config.yaml
num_attention_heads: 4
norm_eps: 1e-05
bias: "none"
extras: ["capped logits"]
lr_mult_qkv: 0.7
lr_mult_o: 3.0
beta1: 0.95
lr_head: 0.00459
batch_tokens: 16384
MLP neurons of a small language model. Each row is named by its layer, matrix (down: output weights) and neuron, and shows model dimensions 96-191. Each number is 128 + 24 x the weight over its row's rms, rounded and kept within 0 to 255. A neuron's up and down rows have the sign that makes its largest values positive.
After each neuron's rows, "fires before" lists the tokens most often just after its 100 highest values on Wikipedia text that the model never trained on.

L7.down424 [134 144 172 180  90 107 126 162 115 119 143 106 120 138 106 113 139 110 152 134 143 167 116 125 133 134 142 141 111 126 131 181  95 121 131 144 140 162 142 170 139 123 128 135 131 160 101 127 122 138 159 134 124 135 119 130 131 103 130 109 101 155 116 105 117 145 129 134 116 131 102 130 119 200  77 123 127 139  89 103 118 111 159 137 152 107 144  98 158 152 126 191 101  88 145 120]
fires before: " |", ":", "ing"

L9.down647 [111 161 112 150 147 106 102 155 122 101 108 131 106 118 139 152 122 159 110 140 168 119  95 127 121 141 149 130 120  83 123 143 111 120 113  67 157  87 142  96 119 122 157 122 122 124  89 115 135  97  91  89  86 180 152 128 135 139 107 137 128 167 153 110 129 143  75 111 136 139 131 108 128  95 121  96 116 129 100 163 126  72 105 134  98 119 139 163 115  91 101 134 119  70 140 149]
fires before: "–", " |", ":"

L7.down609 [ 74 136 107 134 140 119 140 138 125 152 124 152 143 128 110 122 134 112  82 112 110 166 136 135 175 159 153 121 120 140 173 109 139 146 162 166 161 185  92 173 128 141  95 147  89 127  76 136 157  85 141 134 115 183 109 118 137 121  96 151 128 152 134 122 117 101  88  97 123 130  95  75 143 161 165 145 125 130 129 100 104 116 133 159 158 163 134 195 143 137 128 142 159 139 129 104]
fires before: "\n\n", "=", "-"

L9.down264 [129 126 158 121 122 118 101 117 117 109  54 105 156 119  96 168 136 151 113 117 139 107 105 116 105 132 121 148 113 122  94 151 155 153 106 125 118 117 138 129 148 111 137 125 116 182 101 149  85 125 148 136  88 123 112 143 100 121 148 142 168 135 152  87 152  95 113 131 167 149 165 153 113 153  98 112  80 144 105 169 113 158 148 121 123 133 146 151 105 114  92  89 114 138 113 133]
fires before: ";", " |"

L11.down188 [146 134 148  87 127 178  96 117 142 165 112 149 148 119 162 118 125 141  87 161 112  57 102 118 151 106 130 115 107 137 122 102 124 118 135 119 137 137 130  64  79 115 145  87 125 102 131  81 121 165 122  66 148 160 122 107 113 136 125 107 104 114 100 131 178 144 114 154 158 105 115 125 117 138 129 126 152 122 110 119 160 129 143 132 157 147 149 119 146 131 168 171 134 156 113  97]
fires before: " to", "-", "ly", " of"

L7.down1 [ 76 131 131 144 151 121 108 102 158 114 115 101  95 128 135 128  86 140 138 142 161 144 136 110 102 106 125 140 128  97  98 129 141  98 132 159 119 154 119 110 135 132 165 119 134 112 170 181 142 141 138 122 142 123 125 149 111  99  53 133 101 139 141 140 129  91 155 141  83  96 114  93 116 100 112 117 126 125 164 152 117 145  98 182 109  95 101 111 112 107 122 112 120 135 152 131]
fires before: "-"

L11.down308 [115 108 124 145 150  94 150 103 131 134  98 127 122  87 142 143  97 159 101 155  79 112  68 102 152 105 126  94 117 101 145  96 156 156 110  90  98 130 101 191 106 105 114 120 104 136 135 157 177  92 147 119 140 171 111 158 131 128 124 116 144 153 152  93 110 122  90 140 134 149 101 143 149 121 119 116 126 141 139 145 121 127 112 127 136 160 126 135 138 139 104 117 191  94 109 124]
fires before: " |", ".", " m", " in", " mm", " ("

L4.down102 [161 120 100 155 123  95 144 117 140 102 109 123 102 121 130 156 155 122 117 153  90 149 143 136 135 156 139 114 139 158 140 126 129 141 114 180 156 140 156 162 168 150 118 136 129 143 147  94 108 107 104 140  66 121 155 141  95 128 114 169 115 139 122 102 147 153 148 110 143 118 169 166 102 129 121 118 138  86  91 153 122 108 145 113 123 150  94 154 148 147 147 143  72 140 104 133]
fires before: "|"

L4.down168 [143 141 123 148 117 149 136 166 163 184  97 136  91 162 130 153 103 155  84 111 114 123 176 110 112 140 141 114 137 125  86 166 130 153 119 109 144 176 167 147 118 140 176 107  73 134 129  82  88 112 101 119 121  81 110 156 107 165 112 122 120 140 128 146 136 119 134 123 149 114 113 133 115 156 123 148 134 147 122 175 132 145 134 149 101 109 139 119 150 171 151 148 105 119 116 121]
fires before: "-", "|"

L6.down681 [157  88 144 164 117 117 166 159 133 103 150 146 150 110 145 145 127 125 139 166 133  59 118 144 140 112 143 107 168 167 138 182 131 125 133  94 118 114 100 126 166 125 112 120 162 130 138 150 163  99 147 135 118 108 123  99 147 143 110  89 139 140 135 108 101 151 113 107  86 134  85  89 157 105 158 127 138 118 122 143  81 121 130 188 147 142 138 116 136 123 115 106 148 117 146 118]
fires before: " |", " the"

L9.down602 [ 92 125 124 130 140 114 101 152 148 172 164 119 145 132 106 121 130 101  89 123 113 161 128 116 159 129 160  95 134 162 155 125 124 162 128 167 138 124 125 143  75 101 166  72 113 100 151 157 127 151 150  91 128  80 112 119 100 120 127 115  88 163 141 155 159 100 139 159 149 113 141 133 100 152 113 128 139 118  96 110 133  85 128 134 182 103 133 140 138 122 104 154 150 172 102  98]
fires before: "-", "'"

L9.down334 [ 84  88 110 147 137 120 141 122 107 144 137 159 159 134 140 126 122 126 139 163 149  70 106 166  71 124 188 110 167 168 149 150 154 154 149 148 110 152 118 146 161  80 160 101 137 133 163  81 125  94 114 140  97 140 153 149 100 124  97 156 125 150 132 130  89 143 119 112  88  97 104 111 102 107 144 114 111 141 145 123 162  86  94 124  86 125 102 126 107  80 111  94 122 146 126 122]
fires before: " |", " (", ",", "\n "

L7.down479 [135 181 172 101 125 109  68  92  99 116 124 125 125 126 134  92 159  95 173 127 112 143 157 107  91 106 106 142 101  99 108  89 141 126 127 147 116 155 144 128 117 127 102 145 118 137 112  98 126 125 148 104 159 139 115  84  98 107 116 145 135  99 107 112 122 149 102 159 144 147 135 131  93 111 121  88 111 164 133  71 133 110 153 136 124 174 105 118 146 150 131 131 121 114 128 113]
fires before: " |", "'", ",", ".", ":"

L9.down572 [138  74 111  79 120 197  90 109 130  81 125 151 103 130 110 115 123 139 139 144 184 116 136 157 132 126 145 105 125 128 119 146  95 155 118 145 123 136  97 125 166 134 127 151 128 113 158 164 139 110 127 144 143 127 168  93  83 121 110 125 114  88  79 144 124 124 120  95 105 145  94 117 147 145  65 128 123  80  81 103 100 120 133 108 123 112 115 104 100  98 154 116 124  99 149 131]
fires before: " |", "%"

L7.down661 [157 113 110 153 104  72 125 167 143 128 105 127 136 150 142 123 141 134 130 136 113 142 156 147 101 155  86 138  90 125 117  96  72 111 129 113 111 180 120 136 136 124 121 130 149 109 110 113 100 152 116 150 148 118  94 147 120 146 136 104  92 164 153 133 110 113  83 147 141  95 123 133 119  95  87 135 117  86 144 135  87  82 114 188 126 108 128 162  87 102  89 136 130  80 141 111]
fires before: " |", " hold", " ("

L5.down321 [143 124 131 103 116 128 103 122 120 163 125 130  94 123 102 134 135 147 109 115 126 110 157 130 152 118  81  88 104 114 131 119  94 128 106 162 126 157 120  98 136 118 140 173 116 146  69 147 135 104 124 120 133 146 133 117  98 131 144  74 125  86 157 124 151 167 113 142  88 100 126 163 123 130 132 122 153  74 128 106 122 158 139 119 116  88 122 136  78 130 138 171 163 124 161 121]
fires before: ".", " |", ")", "}", ":", "]"

L11.down658 [ 98 110 106 125 155 113 146 153 126 204 128 105 160 104 129 118 152 130 103 126 131 108 121  86 164 146 136  96 158 107 146  75  59  91 139  99 172 159 130 112 118 138 101 145 124 160  91 145 169 140 188 121 162 155 124 141 131 149 134 112 154 127 128 135 153 163 122 157 146 118 126 122 134 127 104 135 174  92 143  90 130 112 157 169 176 123 125 144 105 131 105 121 171 107 135 107]
fires before: "–", "-", ")", ":", ";", " |"

L11.down372 [101 108 112 101 155 123  73 132  96 107 119 111  79 150 125 100 100 133  86 135 120 136 151 142  77 140 134  84 119 160 148 130 119 122 109 154 139 147 132 147 137  91 163 147 149  88 135 131 120 149 139 140 152  94 177 125 124  97 105 138 123 121  79 160 167 172 149 131 106 170 123 147 123 129 111 148 116 109 105 119 102  98 117 119 121 105 115 102 153 154 134 111 168 145 168 125]
fires before: " |", " votes"

L2.down567 [126 171 113 127 104 123 106 138 128 101 155 114 108 161 155 133 112 124 101 183 153 121 101 143 115 116 111  77 133  88 127  99 128 100 138 175 164 131 101 130 132 130 139  99 143 123  92 118  92 143 164 103 161 112 158 122 130 100 165 117 117 159 117 135 103  94 161 134  97 127 109 183 143 140 126 149 183 132 128 141 111 106 131  81 176  97 139 132 138 144 129 152 148 104 134 107]
fires before: " |", "=", " votes", ":"

L5.down416 [107 153 147  89 137 123 139 119 123 119 107 149 115 104 150 166 135 183 114  99 169 121 116 144 145 139 108 144  86 108 173 176  69 116 102  77 120 159 128 134 168 137 138 145 113 127 130 111 125  90 108 144 146 158 170 100 152 133  83 139 106 137 143 105 139 132  97 139 121  99 112 119  86 122  85 143 169 111  87 121  96  84 140 130 149 112 104 118  76 143 138 125 101 135 121  63]
fires before: ".", "″", " |", "9"

L9.down137 [127  93  90 131 134 121 112 213 116 141 102 130 141 152 130 139 142 149 127  82 142 134 158 103 115 159 126 100 181  94 119 120 110 134 153 156 152 112 130 114 178 131 120 120 120 161 126 155 130 171 107 131 138 112 143 114 107  94 101 107 131 123 156  94 116 108 132 133 111 149 161 113 134 154 118 141 157  87 105 121 136 111 120 148 148 138 121  97 140  81 129 170 119 149 123  97]
fires before: "-", "s", " |", "ing"

L5.down369 [ 73 112 113 147 130 115 127 137 126 141 109 123 155 122 100 152 112 141 123 119 113 122 124 167 107 118 117 175 128  94 120  95 100 120 118 140 128 144 116 117 123 171 106 130 122 155 155 177 144 139 140 108 108 121 127 107 122  89 103 137 124 112 163 105 144 119 139  99  74 167 110 154 116  92  91 111  91 159 117 106 110 112 159 158  85  83  96  92 131 137  96  92  78 141  92 110]
fires before: "-"

L2.down95 [141 133 127 139 111 182 142 125 155 120  93 148 113 114 122 106 124 126 153 115 122  64 122 167 142 109 103 153 164 151 135 171 164 107 146 132 167 109 120 133 121 154 131 156 146 130 132 120 100 145 153 155 131  97 142 151 110 180  90 199  85 157  98 173 122 114 155 135 148 128 102 133 123 147 108 126 122 150 104 155 151 143 123 119 129  96  95 110 128 128 126 177 137 116 126 123]
fires before: ",", ".", ")", " and", "–"

L6.down325 [139 144 160  96 149 153 101 118 140 143 131 132 140 161 114 125 125 137 134 121 172 118 120 147 141  89  86 127 124 174 116 123 121 150 127 157 123 161 122 136 106  95 151 106 122 104 122 114  94 161 161 126 140 109 126 107  97 116 106 122 120 105 116 143 139 105 121 154  76 103 155  66 118 141 117 115  71 125  99 112 122 140 116 139 140 124 160  79 109  99 149 135 161 107 138 137]
fires before: " |", " season", " require"

L5.down602 [119 148 122 160 114  92 157 136 132 111 112 132 151  91 163 136 109 116 156 141 154  57 146  89 117 115 139 131 134 140 125  90  91 149 121 101 140 104 134 133 170 112 135 137  93 103 101 129 135 118 151 129 157 124 144 124 115 170 141 102 146 110 152 150 117 111 167  78  92 142  98 110 118 131 141 143 134 123 167 140 106 132 162 155  96 121 130 141 167 158 105 138  82  95 124 183]
fires before: " |", "  ", " 1", " Sep"

L9.down23 [155 110 138 163  50  96 130 168 137  98 124 189 116 151 133 144 124 133 139 194 124 116 136 107 146 113 177 126 138 175 114 139 159  77 130  98 123 141 127 114 123 132 131 100 120 106 118 127 131 152 169 156 165  81 122 111 106  71  89 100 131 156 153 168 115  93 112 129 155 129 115 143 118 151 144  96  73 154 105 138 118 129 146 145 120  89 148 136 118 102 120 125  83 165 128 119]
fires before: ",", " the", "=", "–", ")"

L11.down473 [123 114 121 156 121 134 146 102 148 140 142 140 134 119 165 131 166 132 121 136 132 137 126 153 105 131 114 155 100 133 129 133 136 100 117 131 127 119 142 106 113  94 132  96 122  94 170 107 133 123 110  81 149 126 176 151 112 131 121 118 132 162 156 137 101 159  75 124 159 122 130 127 110 114 147 124 101 119 149 143  89  81 150 134 105 136 170 171 140 121  59 137 123  79 119 126]
fires before: " |"

L5.down127 [ 95 134 149  74  96  87 112 119 109 127 102  82  96 122  65 104 134 133  96 146 153 123 130  81  89  99 110 126  74 166 132 125  97  70 141 125  96 149 150 119  76 149 126 127  87 136  90 109  88 129  98 133 105 151 154 107 112  78 112 165 104  78 122 127 164 147  85 174 107 137 154 123 134 130 107 127  92 120 165 134 146 143 138 141 155 121 106 112 131 150 133 153 130 111 130  88]
fires before: ")", ".", ",", " –"